{
  "num_key_value_heads": 1,
  "vocab_size": 8192,
  "norm": "layernorm",
  "rope_fraction": 1.0,
  "parallel_block": true,
  "init_std_qkv": 0.037,
  "weight_decay": 0.024,
  "warmup_steps": 200,
  "batch_tokens": 16384,
  "train_tokens": 134000000
}
MLP neurons of a small language model. Each row is named by its layer, matrix (up: input weights; down: output weights) and neuron, and shows model dimensions 32-127. Each number is 50 + 12 x the weight over its row's rms, rounded and kept within 0 to 99.
Before each neuron's rows, "fires before" lists the tokens most often just after its 100 highest values on Wikipedia text that the model never trained on; "fires on" lists the tokens most often at its 100 highest values on Wikipedia text that the model never trained on.

fires before: "1", "2", "0"
fires on: " ", "0"
L8.up214:74 44 35 34 45 62 72 45 37 57 47 54 53 65 46 50 31 51 31 40 44 48 54 35 37 54 55 45 49 54 38 45 40 30 36 62 60 53 55 47 58 57 48 40 52 36 43 53 73 48 44 78 76 60 37 36 60 63 49 47 38 41 54 43 55 31 65 63 50 54 39 33 48 72 55 34 60 41 47 42 34 48 53 54 28 35 61 59 41 60 35 37 49 60 51 47
L8.down214:56 52 56 43 53 43 65 36 48 57 50 63 25 64 39 55 60 53 56 63 66 43 19 49 72 46 52 78 47 39 46 35 52 52 50 37 45 34 47 29 59 46 46 51 48 46 48 45 41 50 43 57 73 60 54 45 40 44 37 40 36 24 33 46 44 48 39 56 48 72 39 51 52 67 37 56 63 57 66 33 42 39 34 46 50 64 79 47 42 62 33 64 63 73 61 60

fires before: "\n", " It", " The", " He"
fires on: ".", ",", ")."
L6.up308:51 46 41 68 45 60 55 67 69 37 49 24 49 34 32 29 31 56 57 42 34 46 47 46 45 67 42 61 47 73 53 45 55 52 55 57 50 43 48 43 37 34 87 43 57 59 56 76 60 43 52 39 71 41 43 46 18 59 47 41 65 46 67 55 50 32 42 50 24 13 65 47 36 61 47 46 53 56 43 46 63 56 51 40 49 33 54 51 46 61 62 11 42 53 36 63
L6.down308:46 53 54 64 57 50 53 69 37 57 52 38 70 39 43 70 55 43 36 60 38 58 47 57 50 62 54 39 52 56 41 54 50 40 56 45 42 67 46 59 47 44 38 50 75 57 44 58 37 43 39 64 50 62 60 49 51 42 65 41 38 39 49 57 58 52 53 56 50 62 58 47 76 99 44 58 61 37 33 52 56 43 43 41 13 51 66 42 53 57 40 71 57 28 43 67

fires before: "0", "2", "1"
fires on: "0"
L10.up438:61 59 60 36 49 44 72 57 42 68 52 60 50 63 45 63 44 51 63 31 51 52 41 13 50 50 55 62 55 48 56 51 55 62 24 50 54 19 54 44 59 68 12 55 58 56 61 47 34 32 63 58 71 39 47 61 49 60 28 36 56 62 53 49 56 32 41 68 38 53 54 37 53 68 60 58 55 50 35 53 53 49 48 60 42 30 49 41 61 41 55 65 62 69 57 36
L10.down438:22 56 39 38 41 41 80 34 43 61 48 48 44 34 72 42 46 47 47 50 66 54 64 67 49 57 56 57 42 55 53 32 44 35 59 47 53 30 65 42 49 44 81 42 60 67 62 30 30 38 49 44 65 57 71 36 62 55 55 52 40 48 52 56 29 47 52 48 59 63 45 64 63 40 49 59 47 58 61 57 49 41 44 39 73 26 55 25 63 66 55 63 58 34 64 40

fires before: "\n", " The", " It", " "
fires on: ".", " |"
L6.up256:46 32 49 60 42 53 53 54 60 58 29 34 31 64 64 65 76 38 36 47 60 75 37 60 47 42 42 58 58 49 32 40 50 47 62 60 63 37 48 50 54 32 46 43 46 54 36 49 39 49 51 41 31 61 51 46 83 49 57 65 59 60 61 59 42 39 58 50 42 37 57 33 32 34 40 61 70 55 47 44 49 44 49 55 52 44 40 42 19 57 43 62 39 52 43 51
L6.down256:38 58 55 56 54 37 43 67 45 42 78 54 80 48 53 62 23 45 40 49 50 40 51 33 43 54 66 39 32 55 67 54 45 36 59 49 31 53 49 50 56 48 33 61 58 54 75 74 43 73 52 57 53 45 59 63 61 49 52 29 39 62 27 48 38 53 42 57 69 58 48 66 60 69 53 26 31 57 38 51 58 24 48 80 60 45 51 37 56 58 46 42 52 41 20 48

fires before: ",", "9", "0", "2", "4", "7"
fires on: "1", "2", " However", "."
L10.up15:58 45 36 43 71 49 67 42 39 66 33 55 63 53 46 69 47 38 67 34 42 48 46 50 63 46 36 48 35 50 27 53 52 52 32 68 28 59 49 53 36 67 40 52 46 47 52 66 41 48 63 62 49 39 62 36 48 45 45 27 56 58 48 33 52 68 48 72 31 51 79 52 41 67 57 58 27 40 51 46 35 40 69 48 44 52 45 16 51 39 43 54 55 50 57 68
L10.down15:69 62 38 37 50 46 44 50 52 60 56 36 55 47 60 60 52 42 76 43 45 52 64 52 19 64 56 47 83 40 36 45 54 42 46 54 30 54 61 68 58 41 31 48 59 70 63 41 47 68 42 57 54 52 52 54 46 54 63 65 58 71 57 62 33 51 58 76 52 47 41 42 46 24 39 36 74 46 41 54 37 58 45 42 51 42 50 55 38 67 56 56 49 49 72 47

fires before: "\n", "|", " is", "born", " "
fires on: "\n", ")", " (", ",", "===", "."
L8.up740:66 49 46 48 43 46 57 50 48 55 48 48 38 52 44 44 64 43 49 45 43 48 39 51 31 31 32 73 65 49 66 30 67 39 53 51 47 34 48 52 61 47 77 52 66 32 32 42 49 31 50 28 60 44 50 61 45 58 46 47 39 62 62 61 34 50 54 35 35 51 31 46 54 48 45 47 63 72 57 43 41 50 45 57 37 27 52 45 30 62 63 56 34 35 31 49
L8.down740:36 58 52 78 53 47 65 44 65 59 63 46 55 45 31 65 44 55 54 55 70 39 48 36 67 58 49 47 34 29 46 52 50 64 60 55 50 54 41 49 30 52 51 51 36 33 38 51 32 62 35 51 45 44 51 42 56 53 53 44 48 43 33 46 30 54 38 56 34 42 62 51 69 64 67 48 38 45 57 45 55 59 78 52 46 53 41 16 33 44 36 51 47 63 24 63

fires before: "7", "0", "5", "4", "8"
fires on: "8", "–", " ", "4", "′", "0"
L8.up679:64 48 52 47 37 55 53 67 36 54 29 31 47 44 56 32 58 25 51 37 61 48 51 42 50 73 55 48 56 43 63 41 36 27 43 36 59 39 55 39 56 72 34 78 49 80 48 50 55 40 47 49 45 44 54 61 49 46 48 37 57 58 49 82 56 60 42 29 48 49 42 51 35 46 77 39 52 65 53 11 68 66 40 43 62 36 54 34 53 38 45 49 51 56 59 44
L8.down679:42 37 56 56 53 21 49 36 50 39 51 75 37 43 59 89 45 40 41 60 70 33 55 45 38 51 47 35 39 58 48 77 39 60 58 45 40 36 54 43 54 39 69 43 46 52 61 50 43 32 54 40 41 55 54 46 58 55 72 62 64 52 31 72 47 50 46 38 48 93 51 55 49 48 38 46 49 41 45 60 63 39 29 54 56 50 45 47 62 51 38 31 38 60 49 45

fires before: "\n", "ed"
fires on: " ==", "===", " =", "==", " ten", "pos"
L2.up380:53 61 39 36 30 35 50 35 47 65 35 46 53 52 59 61 43 54 54 48 76 47 47 50 40 55 43 72 44 63 47 41 43 57 36 42 46 19 58 60 43 49 44 55 31 53 49 28 44 00 45 58 68 33 59 62 53 74 63 45 55 51 50 46 58 52 52 33 33 43 32 38 55 61 45 65 41 69 46 67 32 41 51 50 58 40 72 48 40 58 39 54 29 43 39 40
L2.down380:46 55 62 74 50 41 31 42 69 79 27 52 36 57 60 57 53 51 56 55 61 59 28 44 57 51 37 58 39 71 45 86 54 62 69 59 53 38 57 43 37 41 49 67 38 40 47 47 52 36 31 46 60 30 46 59 60 41 44 49 55 45 28 60 36 62 22 63 49 63 67 47 43 42 72 61 48 53 71 63 58 32 64 65 51 45 71 75 46 49 35 30 41 33 56 58

fires before: "\n", " in"
fires on: " ==", "==", " =", " interest"
L3.up167:74 47 33 40 62 55 32 37 44 48 53 64 57 49 57 33 65 69 39 50 71 54 52 56 41 45 35 34 46 75 62 44 51 48 55 45 48 55 48 41 49 61 64 38 21 35 61 27 66 59 48 38 69 39 59 67 41 78 33 37 50 75 59 33 87 50 53 64 25 43 57 56 43 46 60 45 33 39 31 29 39 44 57 41 58 35 49 55 39 38 32 41 43 52 54 53
L3.down167:46 75 61 50 41 20 61 65 59 26 59 52 38 44 58 56 60 47 49 53 69 54 62 49 44 28 28 28 52 54 44 54 65 59 45 44 41 50 28 49 51 40 36 50 53 48 58 52 34 52 40 56 64 57 43 44 45 48 33 79 40 65 38 40 28 54 32 51 53 72 56 55 48 52 51 53 58 46 49 45 63 53 50 42 42 63 53 40 50 24 32 40 59 50 63 48

fires before: "\n", " The", " In", " It", " He", " "
fires on: "."
L6.up458:67 52 61 60 37 51 46 55 72 65 77 53 38 75 56 32 38 48 38 42 67 65 56 47 33 49 27 45 41 43 54 15 44 34 50 58 49 65 43 55 35 50 60 31 59 46 47 48 46 55 48 41 33 54 53 51 38 34 57 42 46 73 84 54 53 54 56 52 51 36 66 43 64 51 41 57 30 67 37 51 49 39 49 43 50 16 47 50 45 59 46 41 57 33 45 42
L6.down458:42 60 47 30 79 54 53 57 53 52 48 41 54 45 75 37 52 45 51 58 60 32 44 65 38 70 56 34 50 54 56 75 52 61 44 43 60 48 43 33 46 57 50 44 38 43 46 55 63 74 65 51 52 50 22 33 52 36 38 33 56 41 31 57 48 37 32 46 66 57 53 39 56 61 52 33 46 46 49 64 59 53 37 67 51 46 59 45 53 54 50 53 40 56 17 38

fires before: " ", " —", "\n", " Title"
fires on: " |", ";", " B"
L6.up259:45 55 51 55 31 47 41 46 58 42 38 43 46 47 60 63 34 62 45 44 68 54 28 64 61 47 43 37 50 44 54 52 47 45 43 41 51 46 49 50 60 58 39 56 53 34 45 77 58 33 59 64 44 50 62 34 53 44 45 46 62 27 67 65 33 63 60 49 54 61 24 30 50 39 61 52 66 45 44 52 44 46 50 60 45 54 49 51 54 52 46 52 54 55 49 59
L6.down259:51 58 47 65 47 42 40 51 37 56 32 42 66 46 44 64 28 51 51 66 52 60 61 45 52 34 44 34 56 51 57 49 74 47 57 42 46 26 50 55 41 43 45 47 58 63 65 41 68 62 46 56 56 41 35 59 41 46 40 64 46 49 29 39 44 47 68 29 83 52 64 40 26 65 50 42 39 48 33 59 60 45 61 55 75 69 56 66 44 53 21 51 46 42 25 50

fires before: "\n"
fires on: " ==", "==", "$"
L3.up218:49 46 40 46 53 58 19 76 44 46 53 79 56 54 26 42 48 59 49 65 60 53 58 51 60 61 34 70 62 41 50 26 60 48 46 61 32 59 41 35 42 78 50 51 57 29 49 60 57 22 58 37 54 37 47 36 49 63 61 67 33 56 42 54 45 51 62 58 58 53 48 65 53 46 45 49 26 48 40 34 47 58 37 56 66 32 43 53 45 44 58 45 57 13 59 58
L3.down218:48 56 80 57 65 55 63 52 64 41 58 54 42 52 63 41 31 58 52 55 46 56 52 30 44 43 46 47 38 66 33 64 55 40 46 42 37 49 41 71 48 53 46 48 49 65 69 41 59 70 48 71 52 65 48 49 39 38 42 48 58 57 44 64 54 57 32 49 58 65 47 23 58 77 45 58 58 47 51 71 58 35 46 34 32 53 63 25 42 47 59 35 55 67 57 68

fires before: "\n", " "
fires on: " |", "===", " ==", " ===", "====", "=="
L3.up414:60 57 31 50 53 60 40 47 61 68 48 63 79 70 55 53 43 46 48 45 40 66 56 50 52 41 71 59 59 55 41 30 52 57 43 60 54 30 54 45 50 59 54 41 53 63 45 38 56 57 60 19 53 62 61 59 49 61 46 50 43 45 48 54 47 41 46 46 65 64 36 50 39 48 38 37 45 57 53 50 41 60 62 64 31 37 41 48 18 58 46 67 63 14 54 60
L3.down414:51 57 44 56 39 54 51 48 55 47 64 50 49 36 54 46 55 54 74 49 37 52 55 46 37 52 49 23 30 36 52 56 39 52 48 42 31 62 59 53 27 51 47 38 46 45 56 41 59 38 50 62 44 30 46 51 29 64 50 32 47 78 41 56 46 67 51 80 56 27 41 40 66 62 69 62 36 55 59 49 47 44 37 72 75 50 47 32 42 54 43 41 60 68 34 73

fires before: "\n"
fires on: " ==", "==", " =", "s"
L2.up225:76 59 36 33 65 41 54 35 39 67 45 66 69 49 48 50 31 50 40 44 55 41 70 36 65 72 33 60 85 27 28 45 38 60 44 34 41 48 44 63 37 46 67 32 53 52 55 61 45 53 49 43 75 57 60 55 58 56 46 33 41 71 55 57 54 28 35 59 53 56 41 58 48 61 46 37 41 44 21 43 29 55 56 60 45 37 45 52 49 73 27 48 44 21 69 30
L2.down225:36 49 72 73 51 49 56 65 69 45 68 58 48 53 53 61 52 60 70 45 43 72 38 68 29 44 53 45 51 47 60 59 55 63 77 44 61 39 55 54 47 56 33 70 47 45 47 34 59 43 54 44 37 25 49 65 21 32 51 66 51 34 40 45 27 67 39 56 44 68 33 56 39 40 62 60 59 56 60 79 59 44 44 49 63 48 73 45 49 33 69 53 50 43 28 57